python train.py --hidden_size=768 --norm_eps=1e-05 --schedule="wsd" --train_tokens=726700000
MLP neurons of a small language model. Each row is named by its layer, matrix (up: input weights) and neuron, and shows model dimensions 608-735. Each number is 128 + 24 x the weight over its row's rms, rounded and kept within 0 to 255.
A block is one neuron, or neurons of one layer that tend to fire together. After each block is what it responds to, as a language model described it from the Wikipedia text at the highest values.

L6.up39 [146 166 140 131 130 135 121 102 128 147 134 105 160 170 109 173 151 125 104 112 145 132 108 103 105  57 175 120 120 132 153 137 159 152 130 116  81 159 166 167 113 122 128 139 125 133 158 134 147 119 120  86 185 156  99 120  85 103 100 131 126 107 147 124 163 133  99 121 138 123  79 133 148  95  92 128 149 120 162 175 119 182 120 143 103 171 125 150 150 169 164 154 124 141  82 111  87 103  88 168  98 155 181  92 124 139  76 146 143 163 130 141 115 116 107 149 135  98 151 119 123 167 121 164 123  88 134  85]
L6.up47 [143  99 124  79 173 122 148 130 140 141 105 122 153 138 140 124 199 149 118 135 160 170 120 120 126 141 139 134 169  82 170 163 142 144 148 165 110 125  94  93 182 173 157 136 120 137 133 138 134 136 106 123 148 105 127 151 147 104 125  88 111 179 153 147 165 125 114 149 141 125 120 129 134  86 157 161 150 151 177 117 154 123 116 124 118  94 107 126 119 136  94 133 107 160  85 133 107 148  79  96  85 117 111  82  84 105 127 127 111 122 133 125 136 117 166 119 102 136 104 119 142 116  76 104 104 159 168 112]
L6.up68 [ 97 133 122  72  77 119 105 146 130 139 125 135  86 122 113 104 144 116 113 118 122  84 137 159 137  68  96  91 156 168 125 127 157 123  99  79 130 124 158 120 106 110 142 134 151 132 120 130 133  94 131 164 102  82 142 144  97 127 126 110 133 136 137 106  85 123 161 137  98 133 101  84 165 129 120 124 120 116 141 105 135 134 163 138 102 144 153 139 124 152 153 133 176 109 114 131 163 132 152 125 134 148 146  91 136 164  82  81 113 113 130 125 164 119 120 137 141 151 137 123 124 130 126 120 132 157 165  96]
L6.up77 [151 108 127  93 151 130 128 124 179 159 112 115 151 121  98 141 208 125 147 154 134 155  97  97 138 126 153 145 143 109 150 166 176 149 116 149 134 126 140  94 154 177 112 133 154 157 156 132 108 120 179  97  98 156 115 155 122 143 149  92 126 136 108  83 169 131 164 137 139 139 113 144 136 116 144 153 137  85 143 115 144 138 122 130 118  97 132 114  99 111 104  90 150 150 126 130 104 118 142 122 137 142  98 125 105 151 136 132 109 149 155 151 149 112 128 160  96 167 142  98 122 124 100 126 150 171 163 134]
L6.up878 [107 168 129  90 129 114 117 144 114 104  85 131 143 136 158 112 121  81 169 128 179 129 136 137 124 126 160 140 112 166 120 112 129 117 152 156 132 181 155 134 109 114 132 144 127 116  94 119 154  62 136 115 140 137 128 122 104 125 121 145  99 155  77 140 117 148 127 129 138 123 145 104 104  93 122 119 144 133 116 133 149 106  90 116 104 164 133 116 119  70 125 114 151  86  97 107 146 113 116 136 143 118  88 106 162 130 108 115 101 112 140  89 134 111 149 127 121  98 113 136 100 131 100 143  83 126 121  92]
L6.up1035 [123  82 139 115 127 148  75 178 108 160 148 139 160 150 120 120 131 163 132 142 127  77 133 120 103 118 120 137 124 118 100 128 139 118 145 113 125  94 126 113 156 148 159 100 104 145 126 148 169 121 121 151 171 152 138 104 125 153 120 117 105 120 128 116 127 148 177  90 135 128 105 134 128 147  92 133 136 150 167 158 170 105 136 141 107 174 138 124 128 112  91 129 116 127 180 130 111 101 139 123 171 121 129 104 138 113 107  94 174 163 106 165 172  78 123 178  98 122 155 104 134 155 122 162 140 136 177 137]
L6.up1265 [158 116 146 103 126 153 123 126 110 114 144 107 118 144 133 154 125  93 128 149 153 139 122 116 145 152  92 172  91 136 121 141 137 121 133  85 165 125 117  94 106 163  96 115 169 155 127  83 120 118 145 129 118 143  86 141 116 101 166 102 127 121 168 135 139 149 136  99 106 118 139 116 149 100 124 162 146 116 126 117 124 123  87 115 127 114 105 156 180 135 146 125  95 122 120 113 131 121 119 124 114 102  88 139 103 149 145 102 127 147 163 152 149 107 139 120 114 115 110  99 107 125 118 132 179 157  99 140]
L6.up1363 [125 139  80 199 157 122 149 114 123 104 161 148 137 156 139 159  72 124 135 146  77 135 162 170 164 140 168 126 152 162 160 136 108 127 132 118  99 132 141 124  83 159  84 110 136 131 113 105  74  88  98 150 114 135 124 139  89  74 115 143 134 104  82  98 123  86 155 110 133 140 163  99  93 138 120 119  93  86 114 151 122  75 128 153 189 141 132 118 102 157 124  89 171  89 140 142 154 149 124 147  94 189 146 142  92  97 129 117 158 174 135  93 141 106 105 145 149 206 142  95 134 154 147 104 137 173 109 115]
L6.up1377 [123 116 165 103 177 115 150 100 186 155 120 144  88 135 158  91  93 107 177 125 152 105 131 146 147 191 100  83 126 159 161 116 166  80 124 100 117 105 129 105 139 137 149 103 137 128 133 129 144 108 122  84 142 110 101 159 137  87 119 126  85 122 139 118 162 112 134 105 112 154 131 111 128 116 109 150 121  82 136 120  97 142 122 133 105 112 159 101 113 153 156 133 116 119 147 152 148 160  95 103 136 130 111 122 137 155 118 147 123  99 147 127 148 123 106 157 100 133 140 157 142 136 134 145 153 143 127  95]
L6.up1447 [138 124 143 114 152 105  89 132 133 147  89 129 116 122 193 163  80 166 115 175 120 124  85 134 128 140 156 113 110 149 152 133 164 109 168 162 125 105 187 115 123  84 152 142 117 118 123 133  94 148 158 116 137 127 117 156 148 125 134 112  97 122 156 132 133 147 152 134 132 143 120  63 124 120  71 151 104 141 121 128 171  90 119 166 139  97  74 134 176 107 156 135 130 131 128 114  87 138 130 113 105  97  94 115 148  98  97 146 113 166 150 111 126 107 144 132 146 147 118 135 154 191 119 122 141 143 108 123]
L6.up1715 [115 138 158 102 141 168 117 158 130 102 142 107 160 129 136 135  63 129 106 157 102 156 149 202 133 161 140 117 156 120 136 139 147 120 138  87 161 109 119 154 131 117 107 114 132 130 152 159 162 156 123 133 164 103 100 135 114  93 153 172 124 141  99 116 115 135 116 118 123 153 136  89 144 128 129 150 112 166 120 116 152 121 135 127 109  96  92 171 170 125 185 125 156 106 105 139 116 111 138 159 107 145 146 123 120 104  90 120 110  77 128  96 145 111 138 155 112 166 134 127  74 129 102 116 124 128 133 122]
L6.up1875 [109 156 174 112 112 113 126  90 129 151 145 148 123  96 122 139  84 168 100 104 144 135 133 111 155 134 101 146 120 141 149 132 135 123 169 168 174 150 108 115 118  82 109 101 107 115 142 181 153 112 118  85 100 128  90 169 124 107 102 165 110 130 105 150 158 146 141 122 120 155 179 100 124 139 179 104 123 138 130  79 116 126 123 127 116 102 135 130 144 127 161 154 155 126 112 132 174 104 148 136  68  93 123 136 146 138 114 108 150 116 128  98 134  66 173 131 137  87 128 148 130 149 120 136 116 127 181 123]
L6.up2037 [139 130 104  55 142 126  88 121 111 106 122 105 109 126  98 103 108 132  87 153 166 131  74 146 113 162 137 206 101 166 124 101 141 161  90 147 172  96 138  87 129 135 146 127 118 143 147 130 137 172  80 162 149 129 128 104 150 124 138  46  91 148 175 116 160 148 111 123 127 146 126 131 101 125 140  97  69 114 122 110 157 145  88  98 118 107 159 148 167 110 159 113 109 121  55 122  94 102 113 138  93 171 141 103 144 157 125 132 152 117 161  87 134  94 173 128 132 123 154 144 127 134 135 131 159 177 102 108]
L6.up2175 [101 104 111 132 139 138 114 136 154  91 120 100 147  87 116 145 131 126 123 159 106 151 163 169 146 146  92 104 157 144 142 134 159 143 133 139 122 156 129 145 124 137 129 138  88 132  88 110 119 164 173 116 135 108 103 142 120 154 120 133 128 173 157 112 132 137 104 156 131 118 158  93 159 134 137 119 160  92 137 129 177 106 109 136 124 139 107 149 104 155 115 118 103 100  94 130 143 123  97 165 113  87 130 112 153 122 136 132  93 139 162 138 126 103 162 105 123  92 158 139 163 145 123 157 139 145 177 135]
L6.up2318 [130 140 130 131 133  87 117 126 152  95 121 124 160 107 146 102  96 114 137 109 197 129 132 131 101 132 125 146 122 147 149  87 158 140 138 173 152 106 121  81 123 121 146  93 115 106 127 162 111 152 158 114 153 140 148 146 154 165 105  91 104 149 160 142 138 139 135  99 123 138 126 139  98 146 130  94 130 124 146 165 115 144 103 131 115 191 138  97 116 143 122 145 128 148  92 149 110 130 112 142 131  92  91  84 150 139 138  85 134 101  45 100 157  80 112 132 164 146 124 129 175 156 104 165  97 138  95 115]
L6.up2499 [116 143 135  97 129 150 155 116 139  92  99 152 134 107 112 157 115 111 145 136 152 118  97 120  98 113 113 131 116 189  98 127 165 127 139 104 101 130 132 132 105 104 121 132 141 162 116 122 137 185 135 126 140 134  85 137 132  68 168 122 101 121 140 147  90 143 140 113 101 128 125 143 127 119  95 153 132 136 128 112 136 110 153 127 145  72 132 172 116 108 147 117 154 109 122 178 117  99  80 113 110 127 147 133 158 141 121 124 183 149 159 132 151 155 128 151 137 144 169 132 108 136 155 132 124 125  88 117]
Responds to: Late table/list positions

L6.up0 [140 117 107 138 139 151 146 100 148 121 119 165 150 146 120 136 150 139 205  90 117 142 118 117 140 103  98 137 151 118 114 149 143 165 112 116 132 134 150 104  76 137 174 145 150 102 184 144 167 124 125 119 120 142 148 132 134 149 123 142 130  85  93 123 132 153  99  76 138 126 130 106 133 122 183 129 165 105 122  96 178 114 130 159 123 166 104 117 173 112 130 106 162 100 161 157 114 135 117 170 106 143 104 125 111 122 192 112 150 131 134  86 110 111  96 130 125 142  94 118 132 172 136 154 133 131 111 116]
L6.up378 [142 100 106  99 124 175 168 143 121  90 149  67 162 108 156 100 179 110 105 158 111 115 151  92 159 141 116 123 111 124 152 141 158 147  94 117 135 186  99 128 132 148 163 115 138  86 179 157 144 181 131 109 105 104 115 118 122 103 104 133 111  89 122 111 173 176 118 158  70  87 127 142 184 126 124 132 139 138 138 120 142 162 103 151 117 134 146 143 121 158 137  96 124 111 129 129 138 126  68 180 121 116 169 104 144 133 137 133 149 135 135 104 185 106 118 104 112 125 119 153 139 125 170  98 119 142 150 100]
L6.up394 [134 163 132 131 128 131 164 125  83 175 142 106 136 153 139  95 175 123 142 168 144 123 112  80 119 140 126 119 115 148 175 136 107 156 101 157 119 168 139 153 103 142 131 111 138 165 146 119 158 125 129 157 101 133 117  72 165 127  99 135  90 130 152 128 133 123 135 145  97 132 144 127 189 116 120 119  96 154 184  60 136 169 119 128  94 115 135 145  73 149 138 116 122 137 176 116 133 149 104 147 106 144 122 141 160 121 129 150 120 128 123 133 144 133 123 112 143 157 132 155 141 160 130 100 129 169 165 159]
L6.up461 [117 119 151 148  92 149 161 147 133 136 129  88 119 133  94 122 200 112 138 168 116 133 136 141 128 144 104 122 120 109 114 166 111 132 106 120 127 133 138 133  88 133 141 150 139 133 155 148 145 133 102 139 131 109 137 115 143  98 147 178  77 104 157  80 158 152 139 149 140 120 139 109 125 121 130 124  78 149 153 137 135 149  96 147 174 108 133 138 117 147 157 111 176 103 115  85 167 127 150 147 155 128 135 134 144 141 173  73 154 146 118 159 133 143 128 132 144 149 125 162 148 161 132 109 109 168 113 148]
L6.up688 [ 81 125 154 134 157  93 131  97 125 126 156  98 158 150 144 156 161 134 113 121 169 137 156 151 102 104 121  89 120 145 145 143 143 159 133 121 119 141 203  96 150  68 113 120 150 108 153 169 139 128  93 110 149 135 144 110 153 145 135 150  85  91 103 114 153 151 110 131 108 104 144 120 122 143 141 127 104 128 165 127  92 125 122 115 110  91  97 130 114 147 112 113 145 101 123 151 188 150 115 110 111 132 140  97 123 147 149 161 100 154 127 117 134 149 156 124 134 167 112 109 112 139 144 158 120 140 145 128]
L6.up892 [141  88  97 103 128  99 133 171 146 138 146 134 117 155 110  81 191 128 180 114 120 100 109 142 139 149 110 118 133 116  89 114 141 105 187 125  93 155 113 106 137 137 126  99 147 136 117 124 102 103 125  88 121 124 132  97 149 107 132 119 151 157  74 108 116 107 132  98 146 140 114 127 124 137  94 102 131 113 166 127 127 119 134 104 118 115 135 131 126  89 176 156 154 131 141  99 126 128 136 136 149 122  73 141  79 128 115  96  95 140  89 125 168  72  89  94 162 163 100 117 120 145  99 170 160  66 135 108]
L6.up1135 [181 106 127 160 149 156  79 122 100 150 162 149 132 134 136 133 163  79 176 101 103 156 108 122 148 163 115  91 170 155 128 101 107 177 135 143 108 119 176 107 176 165 118 118 123 140 147  89 106 133 102 121 105 127  84 124 119  93 123 144 119 103 137 103 113 122 111 170 106 160 117 119 125 109 165 162 167 144 136 150 137 124 109 154 141  96 100 158 117 145 100 165 114 101 153  86 138 108  87 107  97  92 139 131 125 160 149 145 106 149 135 156 129 133 144 139 133 127 149  97 119  97 149 191 155 137 162 125]
L6.up1389 [107 164 146 152 136 110 131 176 119 123 144 103 134 175 152 109 139 130  72 137 169 126 121 135 151 108 135 138 107 129 103 105 106 138 132 165 105 132 126 165  98 112 128 136 132 140 152 125 105  85 126 157 106 147 141  85  99 160 113 159 141 125  73 156  85 108 121  97 156 105 106 164 140 101 112 152 118 153 163 104  97 143 103 161 138 103 105 144 118 124 139 170 112 176 158 165 157 113 179 110 118 177 111 106  95  94 161 107 142 142 123 147 112 120 134 119 136 135 132 138 148 103  95  92 119 125 158 116]
L6.up1476 [134 122 125 151 169 114 156 144  89 173 109 124 159 134  99  80  82 116 140 102 121 130 143 112 113 134 125 122 118 128 160 129 124 125 143 116 146 134 181 132 140 123 148 158 138 113 118 109  97 107 142  96 157 183 148  92 194  96 148 125 100 142 123 186 158 138 114 126 115 116 141 143 123 130 116 166  91  95 117 125  90 142 106 168 115 139 138 127 145 117 116 158 116 150 158  95 121 104  99 153 143 113 170 117 118  94 203 111 106 136  82 145 125 107 139 112 124 111  92 101 101 146 131 148 132 144 119  95]
L6.up1624 [129 143 111  94 178 124 152  91  97 130 120 147 153 107 149 163 100 122 123 130 123 155 139  83 113 129 128 109 104  77 143 143 130 106 150 124 130 132 122 132  98 140 143 143 128 108 128 133 139 129 162 116  76 103 173 113 128 148 140  96 142 100 123 183 134 132 138 114 124 136 142 156 162 113  71 129 161 180 123 127 137 119 130  98 156 147 122 156 144 141 118 132 136 174 134 157 144 161 126  91 110 127 148 124 124 158 144  89 156 115 131 154 124 144 144 137 108 148 155 112  88 101  99 157 132 116  95 137]
L6.up1657 [ 68  85 123 115 131  97 131 151 114 131 133 143 140 145 158 178  80  86 134 127 135  95 154  98 149  97 107 154 124 102 134 161 115 122 108 179 137 143 127 112 130  96 131 122 124 108 121 107 121 125 105 156 121 170 118 119 174 188 116 142  88 125 105 114 122 164 110 115 179 137 161 137 150 126 162 121  65 124 129 109 130 160  75 112 149  80 145 136 153 116 136 194 126 120 135 145 129 131 146 131 122 100 176 178 121 104 137 130 115 119 142 119 130 129 122 119 123  92 150  62 116 132 131 194 108  87  92 153]
L6.up1659 [118  63 187 127 128 109 174 158 138 139 133 142 152 155 109 123  97 137 126 147 135 135 128 117  80 123 167 119 119 157 128 104 161 153 130 125 154 114 135 129 141 109  97 110 147 117 164 187  94 131  92 113 140 148 148 126 143 110 107  89 141 158 151 145 159 164 172 148 122 122 100 147 140 150  91 157 130 151 120 123 108 117  93 168  95 173  94 123 126  93 114  98 104 100 127  81 107 130 114 168 100 101 154 144 105 127 141 141 112 136 103 117  98 108 181 134 155 134 116  80 105 154 119 111 117 118 105  98]
L6.up1670 [120 149  97  85  95 112 112 115 101 105 199 153 143 110 117 118 152  76  99 127 128 103 136 108 139 146  67 120 124 150 100 133 143 153 118 140 114 152 164 159 106 137 108  87 112 143 116 103 135 124 155 125 140 142 112  95 116 125 151 152 144 178 114 104 126 164 111 114 109 111 156 106 101  99 123 125  86 116 134  88 131 106 128 147 105  75 143 124 159 142 145 135 140 106 140 155 108 124 191 131 151 130 145 100 175 134 118 158 154  99  89 114 102 140 100 145 151  77 103 139 151 135 131 136 167 139 141 118]
L6.up1783 [136 187  84 140  80 129 126 145 110 124 161 132 114 131 159 147 138 100 107 137 147 148 172 112 116 115 117  74 132 110 121 142 121 134 129 129  68 111 147 123  93 110 102 126 141 118 121 139 170 145  75 152 148 172 154 102 123  74 173 119 126 129 131 165 146 124 115 122 114 137 152 126 163 151 135 107 124 126 175 122 118 106 120 128 146 147 131  93 125 103 136 114 146 131 146 148 119 172 124 165 156 141 144 163 117 156 129 180 108 137 130 112 133  99 132 154 187 110 125 201 165 114 166 151 138 138 134 171]
L6.up2469 [105  79 132 166 156 136 115  75 113 128 141  85 108 160 144 172 150 130 153  94  93 155  91 105 144 129 133 132  76 129 143 152 142 146 113 152 107 117 136 130 112 141 144  93 141 122 118 132 105 173 109  87 148 150 190  97 122 143 132 138 108 129 157 143 127 142 112 114 113 134 103 117 120 100 121 100  97 142 147 121 117 142 128 115 124 108 155 151 114 126 129 135 140 149 136 182 100  98 191 184 132  73 106 147  93 177  96 141 138 130 160 153 136 130 103  68 143 102  99 120 114 120 148 128 122 180 120 123]
L6.up2560 [ 84 115 122 132 126 135 136 170 160 132 154 125 155 122 171 131 120 110 166  70 128 132 123 132 110  68 149  70 168 107 126 152 154 145 140 137 104 114 114 146 149 110  73 107 153  93 114 148 179  92 100 121  89 101 146 152 127 162 143 108 151 125 134 148 126 169 115 143  77 160 117 128 128  80 140 109 153 139 122 144 144 109 102 136 159 144  60  96  76 158 153  96 116 118  90 143  68 122 138 137 141 108 127 156 143 119 105 123 130 130 152 147 142 142 142 142 161  67 121 145 178 158 172 104  97  99 123 117]
Responds to: Infinitive "to" before verbs

L5.up513 [134 132 157 124 127 122 195 140 135 141 152 126 146 171 164 158 172 103 147 154 111  98 187  95 114 124  92 118  79 131 140 143 138 134 118 110 146 177 138 144  82 116 145 120 161 108 162 149 176 165 110 153 157 114 147  89 146 115 111 138 111 108 137 139 149  94 111 170  70 109 146 172 121 113 152 143 130 175 147 119 136 145 160 151 104 123 103 119  97 141 125 118 121 128 119 136 110 126 146 172 147 131 144 129 147 127 124 130 125 129 117 147 157 124 146 104 120 116 117 123 157 164 151  85 119 164 134 157]
L5.up527 [154 157 145  67 160 135 114 142 112 115 103  97 102  80 168  99 144 142 141 143  82 105 117  83 136 150  99 149 131 120 116 157 154 121 140 113 145  84 125 120 117 122 156 140 138 140 130 133 151 162  95 123 170  93 154 147 147 119 117  62 102 149 127 119 117 129 108 152 104 113 132 153 129 138 114  99 113 121 104 129 142 160 129 136 134 132 136 150 174 113 156 140 132 101 155 138 170 150 127 109 133  97 114  69 138 149 132 139 122 130 114 134 107 135 149 127 133  75 129 121 113 136 130 126  98 123  99 133]
L5.up843 [106  77 122  99  94 127 166 108 126 123 126 116 120 107 118  94 139 140  99 153  94 154 130  78 131  92 146 157  68 130 115 134 130 106 106 117 142 117 162 142 150 151 119  87 117 158 119 126 126 112  82 112 139 123 119 134 144 106 120 135  94 103 121 131 137 136 152 137  94 106 180 125 159  92  96  97  97 152 162 143 136 147 124 153 162 125 165 144 169 110 101 101 143 121 142 153 153 159 136 156 141 165 134 109 125 109 134 139 150 166 110 111 153 151 131 123 114 132 103 136 115 127 144 106 123 138 118 147]
L5.up2416 [132 112 160  96 125 125 133  99 187 113 102 172 127 128 174 110 174 105 142 153  90  94 145 133 167 164 148 104  74 137 132 121 118 114  97 118 157 147 143 148 103  97 134  70 131 115 174 151 146 139 119 134 163  88 144 149 125  81 107 138  89  90 144 112 157 116 157 185 106 155 139 123 102 125 178  86  86 165 118 142 114 134 157 136  98  94 118 103 123 147 143 126 182  93 125 115 147 153 147 113  90 141 114 128 166 164 137 152 151  79  90 122 150 108 151 145 165 111 147 128 134 170 168 140 128 158 132 130]
Responds to: Verb stem after to

L5.up170 [169 131  85 100 141 125 135 128 168 131 101 112 172 155  93 165 185 114 133 141 152 149  88 116 139  99 168 132 147 104 165 175 147 136  99 147  98 146 118  66 137 177 147 133 132 134 117 138 135 147 146 118 109 152 130 144 110  84 160  95 146 177 113 112 141 124 162 139 139 154 131 107 174 133 157 140 124 108 122 109 141 167 146 126 140 102 101  88 114 129 136  99  91 146 116 142 117 160 101 135 122 132 106 126 119 128 135 119 102 130 132 127 148 120 121 121 134 134 127  95 118 126  98 138 138 178 144 107]
L5.up1086 [155 144 144 134 136 111 165  41  98 135  99 137 104  80 148 140  94 137 177 110 122 147 122 140 132 140 105 114 160  90 113 111 168 147 134 121 106 139 110  80 118 169 125 101 135 179 121  83 112 136  95 136 162  81 130 131  96  99 101 119 105 124 116 153 111 103 118 102 109 137 156 159 121  97 110 103 112 131  94 121 136 107 143 108 141 112 108 132 127 127 132  93 150 142 102 107  96 133 111  89 171 154 182 154 149 137 112 143  96 169  88 164 142 132 103 119 157 171  94 108  70 142 150 142 119 124 103 126]
L5.up2348 [117 147 132 107 144 167 119 146 150 121  87 134 187  92 143 121 108 140 136 187  85 160 129 141 105 145 140 185 138 119 136 163  97 114 149 135 135 101 137  62 118 176 115  87 150 117 124 108 113 170  96 137 208 143 124 152 138 133 132 126 149 129 185 128 141 103 124 145  97 115 118 148 112 153 126 142 117 115  83 125 151 164 125  87  98 111 173 162 103 182 163 104 111 155 142 120 105 139 140  80 159 125 165 144 132 116 136  95  97 131 111 144 111 134 130 172 120 133 120 101 108 123  76 131 125 139 117 144]
L5.up2574 [123 112 118 130 160 129 126  84 213 124 116  91 170  82 149 172 141 122 135 165 151 137 137 127 147 145 108 103 107  80 144 118 121 169 192 148 129 125 138 132 114 137 128 125 156 127 132 140 121 110 145 120 135 125 106 158 122 151 154 127 150 119 112 113 133 112 147 121 152 115 153 140 149 138  90 136  86 174 139 116 170  92 142 134 127 121 148 144 108 161 151  94 121 115 144 163 112 119 142 131 149 143  97 113 149 123 112 106 147 146  81 156 127 120 168 108 122 177 127 110 142 151  89  98 127 156 150 123]
Responds to: Table header rows

L3.up1206 [129  98 138 118  80 114 151 164 178 128 151  95 110  79 120 128 138 105 165 130 107  76 118 113 137 127 118 140 112 156 134 135 112 152 152 145 119 185 139 120 124 121 127 126 135 129 128 158 120 140 124 132 111 105 121 110 153 112 141 159  88 105 139 120 163  95  99 131 124 134 172 125 136 124 150  95 100 144 119 145 127 172 123 150 125 102 175 100 118 113 136 125 123 113 119 121 132 114 136 116 144 123 146 177 111 163 136  92 123 145 126 140 110 142 136 105 184 131 113 155 131 152 111 149  91 154 136 167]
Responds to: Slot before a verb

L3.up855 [159 154  91 145 143 105 142 132 149 113 110 106 143 124 107 174 146 129  87 141 132 124 103 130 143 127 141 134 128 112 185 163 132 119 105 139 124 152 162 125 176 165 135  91 121 117 104 137 117 118 170 155 157 140 146 120 138 112 143 132 134 164 118 138 131 165 121 154 167 149 149 136 160 117 149 124 119 129 143 139 160 139 148 156 129  92  82 105 154 129 144 120  98 100 124 154 127 142 100 114 122 114  48 122  94 121 144  82  98 128 110 156 101 110 145  87 131 164 125 110 111 137 126 119 137 144 138 121]
Responds to: Table header row cells